From a checkpoint of a small transformer trained on Wikipedia.
Size: 12 layers, width 768, MLP 2048 SwiGLU, 110M parameters.
MLP neurons of a small language model. Each row is named by its layer, matrix (gate and up: input weights) and neuron, and shows model dimensions 352-447. Each number is 128 + 32 x the weight over its row's rms, rounded and kept within 0 to 255. Numbers have three digits each. A neuron's up and down rows have the sign that makes its largest values positive.
A block is one neuron, or neurons of one layer that tend to fire together. After each block is what it responds to, as a language model described it from the Wikipedia text at the highest values.

L2.gate18:123145109183160093092111180105169069164165048103133125129138133055104147119077114090118129120116124148086070109153184108113145078129158203131136120125102175128163141181101126140140121147108074119124089112142181193147177059129139121087081123136100189120158108147105155148144215089183083142
L2.up18:082212124131137156069108151131151120108157164122147170185139151113127145193121139230137107105042084130091096175092173137176158105109139084148116126154165160116215134157097095096163111179145104109112098123096162157166168103112086132103069145123070190082090119121113120144062142103117153125
L2.gate26:161165167146157132108111082138156109077132191158158137138135134109138121109097129075198111053125141166107104166152134141125123169112111138151184186133078152144164195183138214121175114104156129091195184101130174080162144147068071155086113067134170134189131114147114173154118187051109131152
L2.up26:240109098132118190146117099111172131130137160226124133135149164146096131141078107153141109105103169151113142166158124146180118073155141126123094126137109106121135127116152158125142163182118131146148143107149150121183157141131012144065128119074114168196115166150128123129088089158075161194
L2.gate138:144185144138097116128088156127122151105124163208128099132152163155135070101117121100138129132152173103152123122171143141139148121155135109127152109138125153137096123140126169125163174122127105162039104170128169128129112114118157067101155123143105130150049129126144118120174092108106161067
L2.up138:152166080169114128141138147153159073127215185183175137139124142141131080144116137119160192119092070130150161071113159140127168087145168158138127137144132176131091102098100209131121114157145132157089135174165136198139064122071145157081119133105111129141111128131134105119097100110111087094
L2.gate213:152121161159129155178139134104160138130112174164135135126162138048145141092101121166116127109103149117133111112130123135115144134104141084084106158119086082114132090141098128176215131101172134183134075144104146143150131103135110177099148081144120154148148144102190146134161076134104148130
L2.up213:131147098106142147126095123146154134139076136137102166214125098137113138120156131171081087109115127113115133109155091098152092156141097165183139082107100115110086122117207155131139049155141119141097135117112195136099186159093127142142144095109078111106157186127133166132127110131061166142
L2.gate367:204187147132115128148140159137120108112141095174135120110103124141124136070174097135164136111155102125100155133108143161123144044154093116145204173129105161136106063140125097092082104108161141113129112074104146108084100083150143145068077188124075153122081131154177096123136141108181108136
L2.up367:197158072136135111120128146125127091121138180131103119115158136162132172135096110141115127164173088102095130089175136179107150092160162156184160093072187195067055078068157109142116091090153129141090141130132155144095123074124170054078070150130119170113146124133156117157161069082112115109
L2.gate488:176083077134086108118050143131173124132155131134143134133119104121122151150167088087115066177094114083116134135181138086184145084143128183113155137078088214135147127173163125143096112063135075121200131193138074148128134110146072090175102136131072129126096148113021161120123132101067118128
L2.up488:145204086140115128108064103146127154124168126149180169128048139173034079100111135105138085124099148138149175124107207100173161140047131130086169129085165129118208176132153050173140149085135148132098106104149109074121128097080145168129149127132094098136122154122098167071135079101154117101
L2.gate677:073136102055107178151118118159136084089155137057129110144199140100120114212144108081154116113082124125157124118100093117095112144116154089109166062084149150111146124154156134108156068146142066103062149149138188152171046129090165108081108154188105160124154149120116139136150107141107111127
L2.up677:136086139144144113055093098166097114101125178172140131187092133135160102123157112091125091201144134152090151160181096165163150138109101186098201150067158141092110166194110121094080159129106090100134117171145179078164084094119134138109121132076085113135130151128085184114130174095116125136
L2.gate707:077137159124174144111141158130164143092137118165119085117184137058101104093148114086095124095098111163187113088195132088135093202114135138154106127103132197129057149092115149111104109159107104142128139109103145105075182124187161125071060132132085156137093088071139133109095148131156177102
L2.up707:091176152111179106043103183099128188116134075138082102065131123141078108057192079115111129107137143133131063131151096086184059139118143147192070207106109119132098095129135169134083137153126149143118138117080118121107196088110093173126110136152138138115062094131133109121143180122160172126
L2.gate815:115134141075091077122121138140123128119118111133134118129144162133146161190145128138089146110120091134096105137175132128077134145117135112125192093097169134124124168162145082144124116156138086131148171153174111196141091130105147142134180116122092118154125093132095153131127185096162120141
L2.up815:128181098126092126115118162134093154159131128117164155168118127115119104129172087254055138152138150106206120147170114109184111117111066112144142121112142101103046070126115163162160144178135074138196134153093151164106156157154154109173134139165164128116125094104073103148133070088119114166
L2.gate1226:118164021120130176167080145126090132159105186103183108156146147165155116168119139107137194113145151143103108103172103104069140187153187153082120114090164129115150164141117158155157134122156129128166089134144121135134130180167141144149123125152114115118108174090126109101167077136090142114
L2.up1226:147124105054168171124146154096051099167145176107138102116155099152161189024090101140062142110100087155144082088137119158087128150100148160149083163124146090181102146181118127161213116108113144143159128132141142092169120140108124171122167105096113117181101141139174134179174111109120151156
L2.gate1333:147203158112168159141156161104183154125108147091078121153177157107145134104092138182114089144136102116171137129125110138147120182148079108198122136125124113147129127125144111139175149166109130146106119113100119168113117160190109100190063148131160150098113091136121162147177118134124145104
L2.up1333:185103116096118118150128163127156116151124171151149147150176134139106101172122186136119080117118092123118125120104151164127143142127166089135119116129102114165144176117127081106141136099118122046145129101161185183135139133137099115157125111126147153120124204091115169101127113105093106069
L2.gate1517:200171095137175193123126118130092088067121172126186140126059183109105199122064151121163122125034111126162091149151146116122165144102171105124144136151099122170156154163121167131177118145127130096107113112169171145092078167110117103133201129114103174199139151147166164085087090123062129103
L2.up1517:185169190105194141167145110111126185136181142176144089128142135157203123101097174124162166109093152173127114154152100178142121195098103082164073117111158142078128101200104094106113114142159095179108071157096123134123162146117151135132057112075140125103169117150036158130129131104105179109
L2.gate1555:109163080078089127148125126143130097094115098211134103160126158100150174136108087114159113092147128129121093122174134135136145132111157115157142125153129113185131164143095103172176168124120131102153135134158138147031103119098089086111076124153129173113100119130153157134154113125104131117
L2.up1555:108023066073108139127202162125165128122130161171062119205156124162145137111114189142147111097121142118141093152142088163167128082160151173134102167118113127144131128121167120173140103093145150147171098138129162140079170119231144095091131093185150141119083183165126147094126129161149137170
L2.gate1578:082145148106111072185156141134122120104168159062120243135129099129104108161115175148123114140121155089167095129173084110129160178197171130199122143157131113096040088080143163133112168145137109129115085086176182140098105158160138131118130185120117202172084142153134099160119086147092074082
L2.up1578:145150174163108184121129155193169158151157100149110175135144208057117079077136102145098107121161136109182153107106134103115131167106115123172172116159093106132131168103105162127133143127112158112146209142183098115127108100135130131163138184095166179134153141125189116116141117189123143101
L2.gate1675:106092109198128183176146168090130078083106195099166131144151148104107143150115122151124076098134139160163128127153097165171144170101150115133165156090128120131153116079110139123173204117183092164092126107165155126156194086166095162120131181124085138103166090093065155105196099137115163107
L2.up1675:171180105080128090188093080160116108123149125113154174106114107136120105231130168174151123128133106151147167128123106163111165178177112184150142126129108121103086110135167115100147129198145127108119152126107132126128128170173185161090094164111129124130149116136113189159124158153123060163
L2.gate1772:113117059080135098156072121138150133076140112150087116143140161155110069149123158135151112082151155135112116149117132097099152128131175090143157140124147116110088152122129147150125164163214123154087129145089188126128136125078177135123107148152148114126099127108107147077091115092100136128
L2.up1772:134183111178090142091137148135085117128197120140145079118140113162116106149098099110084098149068128095117056107203166146068115043108102163162122168131082111170133140139062140177151115132100120134130099145102095088112121085169064142149132145152153147149084126130119133050113133072145167124
Responds to: Nouns for energy, fuels and substances, often heading a compound: electricity meter, gas station, renewable energy, clean water, milk, fuel; some weak hits on name fragments.

L2.gate16:167175128122120118169174153157111126108080183130097158141124148139194165150102093132105150115112149136156127126121107140128161087097109122134102082098168135145182111088168124119169126128101114141144128078063155169135155187168159152142164133172162120176168147142115153116152151160159149159
L2.up16:135101160180122160106180113117143138131107127127126086104097112130108155104123162188176122097163142155146110143110108103104153138122123151109115145120168136064073122154121152114112129087159162108129111113150138116148092158129101104150087222087208179112152156134158138115103109104106109109
L2.gate295:129072152167177156118143155190174099176142103111191126127115083203129143093125144121123140120070115164109168123104090173112109132164068119157070135028132140120129142136120223157060126172130171144143125120146110120109129132143091138121109182151143154176087067142124098175091084082129162175
L2.up295:078121154149179142142154132133127089150132113149146167088104110181118086119136140145143129106128137123101144192142113150160122121156131131106087101035107092168138133139142186118135200146094155136150121078155169103096129131116109142140119177117175128180125195110193170180150095107140115162
L2.gate584:120095122065082127127140182159188084110148168084113134173101113051119123090118087158185113146156108142143160169052155150149127125111107126141087076122204081156096105115138112120095158069138047113103081038143166153127095118151150063117181115108109171122110125113097179153090109126158153113
L2.up584:103128124138114136139149182100182180112132111109087133070172107091161137067104138181123143144136154081116114171105142138145111158092104207216070107104130088170104168120136087118166129149098163139128110076104144105118106167163174128110126121178123119113115156151116125128074149158151138152
L2.gate837:125116095111203100139148134154130077116142147127112214145092131123152176097115186179128087179083148138126066105165116103109089135149108139122088105140084158145115164140161097172178106090129096104162075132139112104113139059116144095133103111121185143091143102082130064163150187154182149054
L2.up837:156175118149161129143098091120105106152099166121184117142146109134104152117131116153120139135162107190131086141109108113093126171127122152140114137154167107123138097158138125069082102088109148146127111111164184162110121109132162145086113141158147115162139166151044186148102210071081171111
L2.gate931:123067159099082131092157184133146143132140123175122099128139135148153159098188155091116064073090178140135193134150163074212132141138098129103117118096159130180153159111143090172149158135107111089097067123132117111159115141075091161109091096138141183108080136134176124143124068127161146129
L2.up931:161110135152139119147191164159110117105160164124158082149139116091124131092159145142083167054072137080127112183140116094169142148130194140119106109174195145096130096121071136094111104136076147121152134129173119144113130132109160132177107163104119127105130155051102120143121101145118093159
L2.gate1090:157087137138130161120132150143100105207155131114144133124138119126035200156074179073132077143079108116133180176155121112114112167147087128136166119141107121148085140137112148149129168125137129125124117124112156192121147132134170059092132077101167104097114083110162095135127107122107110141
L2.up1090:098151142123129118184124125155104115134071165125158102146118061155134140093134050162123069126144125095100128136117141114106132174203132120099095198157128110123110147101116150044139134177114119124140148119155152088138075116056122097164158236138169144131093167203125137111188176173067092130
L2.gate1143:050127111129073140135196099186167123097139091087156115150155141142176121119179143116144136099098110088115060168150103111087121118126174110137154105107138184098166108122146157109074143113113104065125131131102076180094046119102123064120072111121143180091109162140123116111110174137120103113
L2.up1143:108181137115148166080180116162177142127163152119131044142117115153120087113110137104086127141082122133100076127161097122091142125075156137148132148084128120102147098158134160122075178170110124116178181120133101172095116135079096077157088121137091155080134157047100134148131186075104095101
L2.gate1195:090142132080140081208174109120095094142172183135116112151134162112162160119125098202102167125112161178144153136116107119113115121167137131142111133135159133145178032108142141102117107123100113098143145102165176104114133105165195070097148036163123175145138110166112164140148168153157127187
L2.up1195:132118102094134160138178137069145139168151145129174132100107148123152131118141148110133113082108110152157136180144152171090116090142133153143125149119089156098124075121117107123133104152137152120184179083100154178108154130108126091073129086095175133096144141130158094190180074107116116092
L2.gate1289:123119140159098174150140107205150117145137110132088151102189103141151149101130128107114145162097044112185226135148123184109119122183100095142180138114182108160109173122132150140096154077146129074086071086069149133136117131147120135092127119110166131121152163156202121120132150143154128125
L2.up1289:109125176198099160105182162150168148065185063141145111088147142051167114134047085128166171126128136173166145094103123148113089098126136133142082138159126107192131112113125156107158193090129164112135091098129128085166111186155103159109159209105177115145158175159210132126164142169083131119
L2.gate1298:098083112116125117071078113224161076148088155126078119127134128115105140133098171075153188079119162054116108118121092119128086136089098135076137191160162142157140153151115093156075168135161150138143111167088054138107111142112200116159103127109123158098111143093220128045169056150134127135
L2.up1298:146116144064135194163129152099119118109161121125117089102111155142143131171133160084167073133132118113089121152121115142180124112119203164085098118189146110131197128149131096085082138133146123172105161122096127131123106124114099058130112098064068197142102144154115122111097118109118093144
L2.gate1308:118139182142157166125166114124142116160189059163140097087124105117132138114108145135083106075158137098075147158094087112110098169203130064132075174069135164127145146157174123143148129140125091100085153151054099135124073143087118129146177120105169166140163116126142072187150080134092175093
L2.up1308:093123109059156111139144140167088133129156123133132115108187122091054195097101089082175152070125117133171125168095126130099128113115105119117060135036144186128089130166143133158109099078141163082086155000183124102099078158124154108103169151214121115133140130112125130140169128103053103079
L2.gate1491:066124148129144157131194115170158052145105154088145118077153141108114116186109105089108078109172086106093127151144129113102084138147146140153141155148148172147138141166097155124153178108121091141150134081113118161106160090130163093116090167146144183119130109129119140165135168097137149108
L2.up1491:087063139105142159130194162162137106130149187078127130109183121124160164128107129093120093120098114148156140117124135103136122136093159128155125147171116128138128082148114108117173166168154125108122099113080085126147160165154083074131073112182194130102075101183198087131148190115169111096
L2.gate1606:125108069131171160153152151201105082171101108071130162149121193106162187124119122133116121091139106076068160154101115140128088160126159161054124109135119150082101199121127165120161111111118158138175141118087145153124116096110098115093155092158127143116130116077167081133108103168143099102
L2.up1606:086074169162119148110142130154145180155175182076197080139144125153075141097085114136085146073147142151115111190094177151142165154089060159059141117166176120079140188115147112111186175096156139123144174099131131118133110141136156120119112160132179147170168160188137088188179159108101158146
L2.gate1635:114148043114075128113139120131125076095141177124081106179100162170166113111106129167080074161089155160125142184094156181200135131145135163124129156093118103180141139157093068126157159132123057112107152109103084144134110166115085143200193138125100143145102229134154207188116108152141147080
L2.up1635:135148086139089151067113118108137161079076162143144097115157181113146096154143114127119173150145125136145122087142172121157136152140129128156133132143170145119048143134112092074137161079123127085122121119096086157120096123178214148123143114115113067133151097124168129107110103174118155058
L2.gate1662:046121155110165176075122095170140116115171142146132099165128138155143109132096141073104086127085094105119119040112124150188092134180086166138145159091122159121168097129144138155110156140143121180184147177153101189123101106149099116102086179120110121127111166097089179129145111127174117118
L2.up1662:095129146112163103105115114093080087114119132090157118072066106095105135136121096112152143119192129117149104211146047153129083140131079146119124071097140135115122134138093134090170169113174148164144090106178115147085096142118116102117106109152156119120116166160152147122126094146167119090
L2.gate2026:109140108113143183122119151167156068144151138130113115136116137135080178105112100031169125116113123093113123145117102108159163140138127098083116144123052156123141165132142162123168118127095093118099110076167120104106139109136172123090091130133187126169117130098154128143149101102158155141
L2.up2026:096169187092209100156191095114131087121111046097106112120167137162107181092158146128114164103138136122095116151130106122164125139082099125136145190124126143058144145142130082123076140133140108118108127125132115122136072162123200074074124141150152155122078173143063172115141095124114178115
Responds to: Digit or letter pieces that continue a number or code split into tokens, such as the 19 or 20 after "20" in years, table stats, coordinates and IDs.

L5.gate72:102093149130111141122074203171092126118142140124160080118154120115145135156103127145164161169181146178087136131087120130164191104155070167091160154133099107126138091122118157132161043147103094155153116064115087150115130110117176094074111140115136157111105119108091087149182171080133110140
L5.up72:140100109104129089119061122088186130131136119175179123101148171182097117074060082068166126061115134132078153144085109141086149135058129154085168157174092142189179150135092134121174151143083125117156115102121085056109150159108105138169185092153128143147133137097123183129139103170069114108
Responds to: The final two digits of four-digit years after a split-off "19", "20" or "18", mostly 1990s years as in 1993, 1999, 1892; weaker on other two-digit numbers.

L3.gate8:116089135123145158151096094137091103150107121125072151127168118095118141112154119136127127138099146117091131031191111144152165140222162133167199110131170164150069060127150081184144150152121088146080072106118160141077130142175185127135101122078128126131134138054108087115137060167145145069
L3.up8:117117054125158170143128106157135152115101118118055119126228092066108140124138102140131071157115163100126135093169160114176134169175122097186168131151075137164049159154161142196103124176120127124105074093114096118115142185146136143086148150103148143124162130137042092121143119135089123104
L3.gate345:125085089088140122137111100115141146131185078134123164133166096098125144078092082128128117157169112117148146142146159127106145114120183141133118148123155138148106193123147091128118157165137090091069140148163147063149060092132135168132157180108127171183130095150110118081106060196085163076
L3.up345:148217112144156154148114125147129179124139196068172147134141116096119159133162081145131104165124097157113108065179158100090161172132128124149155124087133105167157142139126119136112105146095128144064182151156133197066131138150149100108165129144153173090152072087149149192093067165109153077
L3.gate352:140114104164119119139125113131104165110148152131096133156134191096150142200114095095220106144131125106092088114175106083106170135147132120158125075118188133141119200127145103148175177170146087143075139112149123149123124154141138107135141159079086163139171156064124141108146119179075135113
L3.up352:119146093107126111159109084126095158174099149213155208172155108139082164078134166084143070100227114133145136130148141142160126116089119118153148125084175083089137133162162133131160141161126120083093137127122130124135111181187164115162076135135130151124135058123094104095108131124077145120
L3.gate1299:206078097088096134114107160140155132078141157130155168107146154100127134118116121181152089131097179127105143139114130135109166140145128118114120138163191106147168111143134203184166110125134083126103181076133196169140119107183128170131109112132106135141132205104099132165133060145089110042
L3.up1299:109187095162150097183167149107142139100147072079142153189157140135119204158105115165102132178066169112182125133185103129101151073138110116144069110072153120094159070170114105084170100128145098166125156118146124137093168166115158092133113157062138151153146130125115169119101089118128175182
Responds to: Uncountable or collective nouns for materials, resources and stuff, often finishing a word, such as debris, water, data, money, merchandise, equipment.

L3.gate294:103154112094150162117109132142121134126085147134091088195148126133146096075121147140132132134175160134117077120173112112105131160123088156165119078131178163116121102103172128119155113117134018151104101090130105115040129139107109086119123105088080116113097130106169102122124178134156112125
L3.up294:052112124159149196138160158146125129138116172101130136169114099144095113094088115134113143179110136187126106092145120090106073175116123166132077122110142114146087138117168121087158163180098089130134111056127179146162176129117108104180165159134125107091175165127193125147131164107134090117
L3.gate601:079143138124153226169123130203140097145130135188157123113151135104123156180093118100142098134058122102143139127157128077125129168142061175139148116121103182137139159077085157102123205075123126087100133133126153162130133139097149111126176157139113094144108130153132120109103122159143129136
L3.up601:100112138129128208132079073094085172110074129138116127186111157127176094070164113199144132117179138102120128200134132097132134136112117115099131142129187091162070163189131113104129121205116090146209132136133141124154107172141092122116170163128099140120164148134157144087154162136144153150
L3.gate1813:113121125132124188105172110196131114112159159113104131131142156135120115067152139128126139151113105141095071125147148139100129160105138160137137157094125125125133107114183162172134154130114111138122115108129141179117134153169100107108143121130158116094107155150141193164109140131147155148
L3.up1813:109160166153140141181201182151134100087075163112113093212112124130120126114145097166096250143168107149133144102111112122079147074145129118129117103119204166118111095062122097091134101114111124141141086119154106122059131151087059122173109163113109124130120138123146120133133153088161130211
L3.gate1972:099059119157109156149088087150125134152128132180122108151104184148146118097080163162142156099135122156131108089181145087142119152129125181117132115117153111117070107136150105086165096163113058156140124141128175155131092155096136123122105129118053124103164147146183132128101182103189095099
L3.up1972:098155130133165187155081141206126123106191185129105092180117159091138083124102063111125093196133124122136199148117060101115130068067143132145156063082141134164153141147143155129148161140098067122175100070155147132141121146140184080150178092196151108092154153090103109121144102107124122106
Responds to: The last two digits of four-digit years, right after a century prefix like 19, 20 or 18, as in 19|54, 20|21, 18|43.

L2.gate139:139121111096098123116118160158096097098176137116099160098172122100058146114156152124215082124102205091141154128145138095059095166060159134150114111168093123191137110097128165162164141162138146070121086104122158125123155148148096117040161118100133156100118158101118133134128148095109109136
L2.up139:125107150074182075119166190112107089147135145177083163133106148107138178068114078201116135170171133151157131100142132100113141051223139137144170117129105105144148104172104125151158171138127121110131047085086171109121118174162127175095116118102107113134108185149188122128142167172121111181
L2.gate426:101113169118185153147124109144127113165075079115113130168167095135145137122073142121107150130124126087105131141155105059081149138108083138151045143131073131129091114133150149135161196131100153139135099123075121102095174126129178097144139128165146107182147144100209092133203107105138129090
L2.up426:079096117099129204110081114130063119186121178110074144152122105075146125143158160116132080145104145101099144162098170094141154104145055137124144104118120120122155119192160143168089169161075089184121154098090136087112104172172101113146170113160179091168089147132146099072128131128126115146
L2.gate463:161109127059174132157120134100107124045103100069090153106109147139139188214089076051115077164103131095190107177103134106167159136164119126101084137141070181165093145117158156145122170152156093096080052173114112145149125103075165161166117122108147105135188137117087101115131116118097182193
L2.up463:143125101066054102118109071177110116132147108096144119124137077186140107118131187076150093147123126098116180157133136175087126151080117087125134159124107105175116120108062158124151084087094093108091213108126124141138111142142083093100168106102166119144111150119138051093098202099162146171
L2.gate539:105116144146206158177138118125110102107123214145120141138167123170115115152155143129138160144134084182133142049097140139199160109117136127101092097089136136178152059205122090118136152150143127173125126152128112101099120178135106099174141152164154113116151086156131107155127074147159145101
L2.up539:109099112150136082147120127073147117108101062065153100096131093084169163131096143150073072086068146151082079176187163080117177140114107134148112113114125134182143197125132166098153078128135071112158113077192148113130135144112124080113105054091127198103175132099086131137112102161146113104
L2.gate663:114133132140099164090131125120153088134121112124137146152199144145116158121186088078137075120079089093084087141156162165150101119106139128118135121111141172108133148248100152120115136202128064162099155132071164155115146128070105067129134084136102141172145113134114181152136090102116109133
L2.up663:138091136140125107137118145128106145181115119128096131118115136133175120082140140116106105078083121173093144082164120137169115115132165129124088121076083150152050139149142125183147136147111108135163138137113173105167114102151147080110148143097129152098166088128133077120133163151077140101
L2.gate787:100129189150130163125131103132179123139141136121098083112145163146071114102092129136132098063035150101111154150098148104131161128144106141109062122115089163158132168114116134147181095171117044103128132097134083164118109134093125103184126128085087176132145170129123109149210173145161107116
L2.up787:160058115138058059160144166120116105084137144122133136162129135169156116114141124124140174077072152204136103158125107144095127083140094136175122076102091108195040153149150108112154080138121137154131188126108179121143150134139127151128107156109166122152094082159117152114158174083133143204
L2.gate800:096139031118136195122123114148110089135118157103099147140181105157097121083134171101157113136163111130169195131201155129116133157088152188073085118077183159158045140149144153161178140127167109121171092098125106173154158137124147143167101117134124155160118108115141129129134102133124112173
L2.up800:110084116182129180151147138145116096182154176120135116115093145061139120117119155135140150127075145173102060090125120118129127133131163150095136087183152134135127133149104079132197152105111118174141076140135159082105089129117081076114132064121117111043100107156137100171156144160160121154
L2.gate829:054140119077116160128124136134115093087121126109156105170114147187109145137102116117150155131082170125162172134121116130137129146116033149087113084105137142099123143177176156133153184162120055136074147104128142174068105145109153074159115127176127121116093132139196181128132140125115131166
L2.up829:057057169176198211115120139102085147109105131110138121117102084176157126117129089145143169215151127143144100155126104129168139104120082141111100119098098079084091082179117138105149170183081118168120151109111137088085166123152120078163157165134173098102118116151222104164177130166105161145
L2.gate917:114121124197145138097160147177169110163128105097121131131138101086154102130118124131154073132075120114127114159087137098147082125141114111130075152109101138151107117040117177158131135154152132114116099094139152230135145140131135100135033113116138139097152137076096137134117090176139093173
L2.up917:126119138126119108176093106132184121099139125068106135137159140131129157155159110104212127152181103136123119134114151119162147121165134116129115132146128085095154121134126152118109166113146147125095152113146127058139154149178139081190179157092199141177145151102094167125105091128144088152
L2.gate1098:183149153175133149160126097201125098147154125138158114113170162170207119135105117142143085134118097074131132156115096174112189148160073130104115136140136152122113118178141172109089139126188099059162190145174109071124099177077163133071158143151189168114161089062154109145070150114086135154
L2.up1098:104078163150154134158176097184111116114191114068076126167142117161117154060131149117127140111144136152168119132133149152160118123081130172186068151111139164107103148156140119116130089131096091149194147117099164142151111148173109088072081127151137120098112100143101150155108169128130078183
L2.gate1129:146161140123172194146145100126113138129084156137132092174146094087075148102160189094129150153101117150173107138109156112124195076118127155116123116094102127118154140156130151109142155070118099133071114142124102141114164116136147106112169101155163157094128081129173159121131153132171142113
L2.up1129:147102093153174173083066141104108150109119093136128119117189099110097163139141065171071088142136186138127041122097142081156147128138072134153074102112110131136080142160138124164111115111157104094097110066151159156160153109114101061192133129148153144109121164186118127139110136194127096075
L2.gate1450:111107106157141133170152099121117089155142130140119136133121105095086129118092104089116147138105167085159175146088129101146113126108091105201169111124104137183113136102107089131091142175174148156129126081134180058104092185104125110164158114117096150161166185157168137135160059141196155135
L2.up1450:074113125139139152157127127112156070077152126136151065144126176137150123163155095186193158163164161135121130149134145115087137121094158156043094121154162115137099113106153092154195172096117124082174068119165136158141117139129104107100126138097179115168135132172160123110107136133155092142
L2.gate1485:068137097111130153139146109170141114144126204127086139156102098118152146099131115149156119144088159183128170152131155112212144112121152129049130097040135175138129134093138087130118141159184043105090089143128124169078054103106141111173142155150122155124130170139127165156162143207066125135
L2.up1485:100144099125182174095095150114103144105193145126065158091134098084154155106128116104124145160165089185129128177174115097126108115087080155122131150145067164118084120119137169175070132134118093113103099126117123149179140086144058140184085125087088084109090120143144087227135147129061137132
L2.gate1736:156162091107110088159125175076122086108140153148127090166129148184164153146086154093194137108132153137119161148166107130106135080128084131076095167179116133222067122068163175182131198130141129045145124084140119137116165098107147080101155045159134118093126149131172161085109121107103155153
L2.up1736:121129110125079120052144143136140138152090154211111101150123122111165074113072188129103164138097124172097186148069124145130120073110112157108107103076130150106162120055110095052135119100173147142144062117118071128127186174159159115060128183099096159178160160140134135081091126116148156098
L2.gate1899:058140100192136161180104167126081112141175122115129158145132119153145128119114160153126124142149142157101145093134165118141179158125057142124139123097105133138144081136106107123147153128146114155140141140100155155100143135168138107133137102157127085101116152107172151134140068133118122124
L2.up1899:049145138152137153133071165136115118128173156112099141135135156121206108135122058116146096127126110080049133126151126159145103150135123198094154128086150162098113150079137186139148146122149159202117147090116074105122155098172169077150106124113127122068179154149132136148163106128088156130
L2.gate2007:131100104176160138162151141080184141061181185087126123187176108125165134130099117131089116136110123111142148141126155132108151134122095125153147136070135157129120133233153091084164053108153095123125122098127170129083096170095167082167126133116088142153128113118131095104129173097147097137
L2.up2007:135112197194132102165047079153114149112132135169125102144144141079112138117137106150072157134153172111059080146116124133104120112130101114135099176087179096133055133156157117131101126079175121122127158123135140154093126171116100148168105111104135152109147132065190132121145122131093091143
Responds to: Final two-digit piece of a number split across tokens, mostly year endings after 19 or 20 (19|97, 20|02), also measurement and decimal endings (40|0 m, 18.|80 m, .41|0).

L5.gate1128:130197102122104179164086136132128104129070123123147084113127132074106119123078185139141093139082163134140109110148152098166159052071175129136119122104129142165172124143114117195159120135157117124122118148175091140107111174132107070136137123108134139104105091168172077090140095144109133145
L5.up1128:214123109173174127174101136093124088135111120062121147083161086180067153180199067147113081163134108083134119095165131112144107123106196163185111111047141086099044138126187158127145220118154149082143118117106149124114121081139178113098144130114150132097116132128115138122108125134081124167
Responds to: Common nouns for groups or abstractions such as women, Men, children, power, often before 's; also Mr before a surname; otherwise scattered.

L3.gate213:155125141076115132177113114144076087098158118091121165118103093180075128160146169100163103121111133156156144127075163172187122170123156133126155149115211162106141117095138195139139129130153074143131176103186129153141090110117139087155144150114117128135168146135075138143114124122155128157
L3.up213:125121126196108172131108148139172112134125176150075124154167150120091126121098136131107140095091129130092136138142102089119117108137099152167200120119142088100111151073096159136204150155107099094171099133127162129149106141158108110107094112102066129145129121076149057150137114137163142080
L3.gate887:102092134116138152105147170153100110106165145113107129128163157104171120114150115156154125136113077143148070115101155090160153133140086135085162141091134216146163119091115125153115181106149084076132119111186131130110121096093196080119136059105102166108127124133073165099058107110151134087
L3.up887:143108139133124213114150125110088147142161094106143129125121171090127127071115186136112121107190105117152177119102149124129092138138155095151156177111129163048170127147135116116145091143136121130154087115132117115160173093114071080109121158114161086116131142159130164171067123119118126100
L3.gate1004:140120088155118130108153174148120130163122138098130130163120129174110102129140119104147068113081170111033097124100134076117140135107129094030142107133150166132190110179143044121126106103141107095137155082120134120072127067177148104180036088113134183148100148156092158137083139157187110127
L3.up1004:105128137122165196092109129225107131107131076197115110113070157076130130101128095126097082137147129130160094116106108146121148155135164131188149158102205135108103108185159157143114110130098134144151110134142084161114110091141151117111137185089147150138201116119095158100081135161082130122
L3.gate1943:134102129139136092173106107176170109108170146114085179109075120156142098087173169043157112135026140173159107116151074147177146131174122143155110105123090215141090060153090081126174178102164107124090160171137148114086099099110128116124093136072091179118145177105102114154109155136164135082
L3.up1943:107120097116221114099103119144130087093169117125076127111125110199107124075107179070106120140080126167073164119147086149108140143155084148093091178085133196116115114187141188136146152121107132125106109110176111103116113167110185148103099163145138176099114108096183128144074173115116132054
Responds to: The last digit token of a long number, especially vote counts and batting averages in election and sports tables, e.g. 79,713, .333, 1,290.

L5.gate265:109106142133156144119123169188186078201165142166116113188146127140118137159104093151124105056168173104129144154086135065176129167166074129103098152073138159133113142161048131130134155114132124137081103089154179166097148100069143073174077121168153152136115100132172158149159089152139099104
L5.up265:093148199127090159138140088112113088092118115139091137146170160086153105043129097151115166115088165136139163149184105158048197086106125134124125125136078158135111182125125151142089086099108071122054169122125120155121124102140136140160087111143141171099143114153155121124101122164167111113
Responds to: Final capital-letter piece completing an all-caps abbreviation, often in parentheses or tables, such as NSDA-P, CA-F, RA-F, NL-D.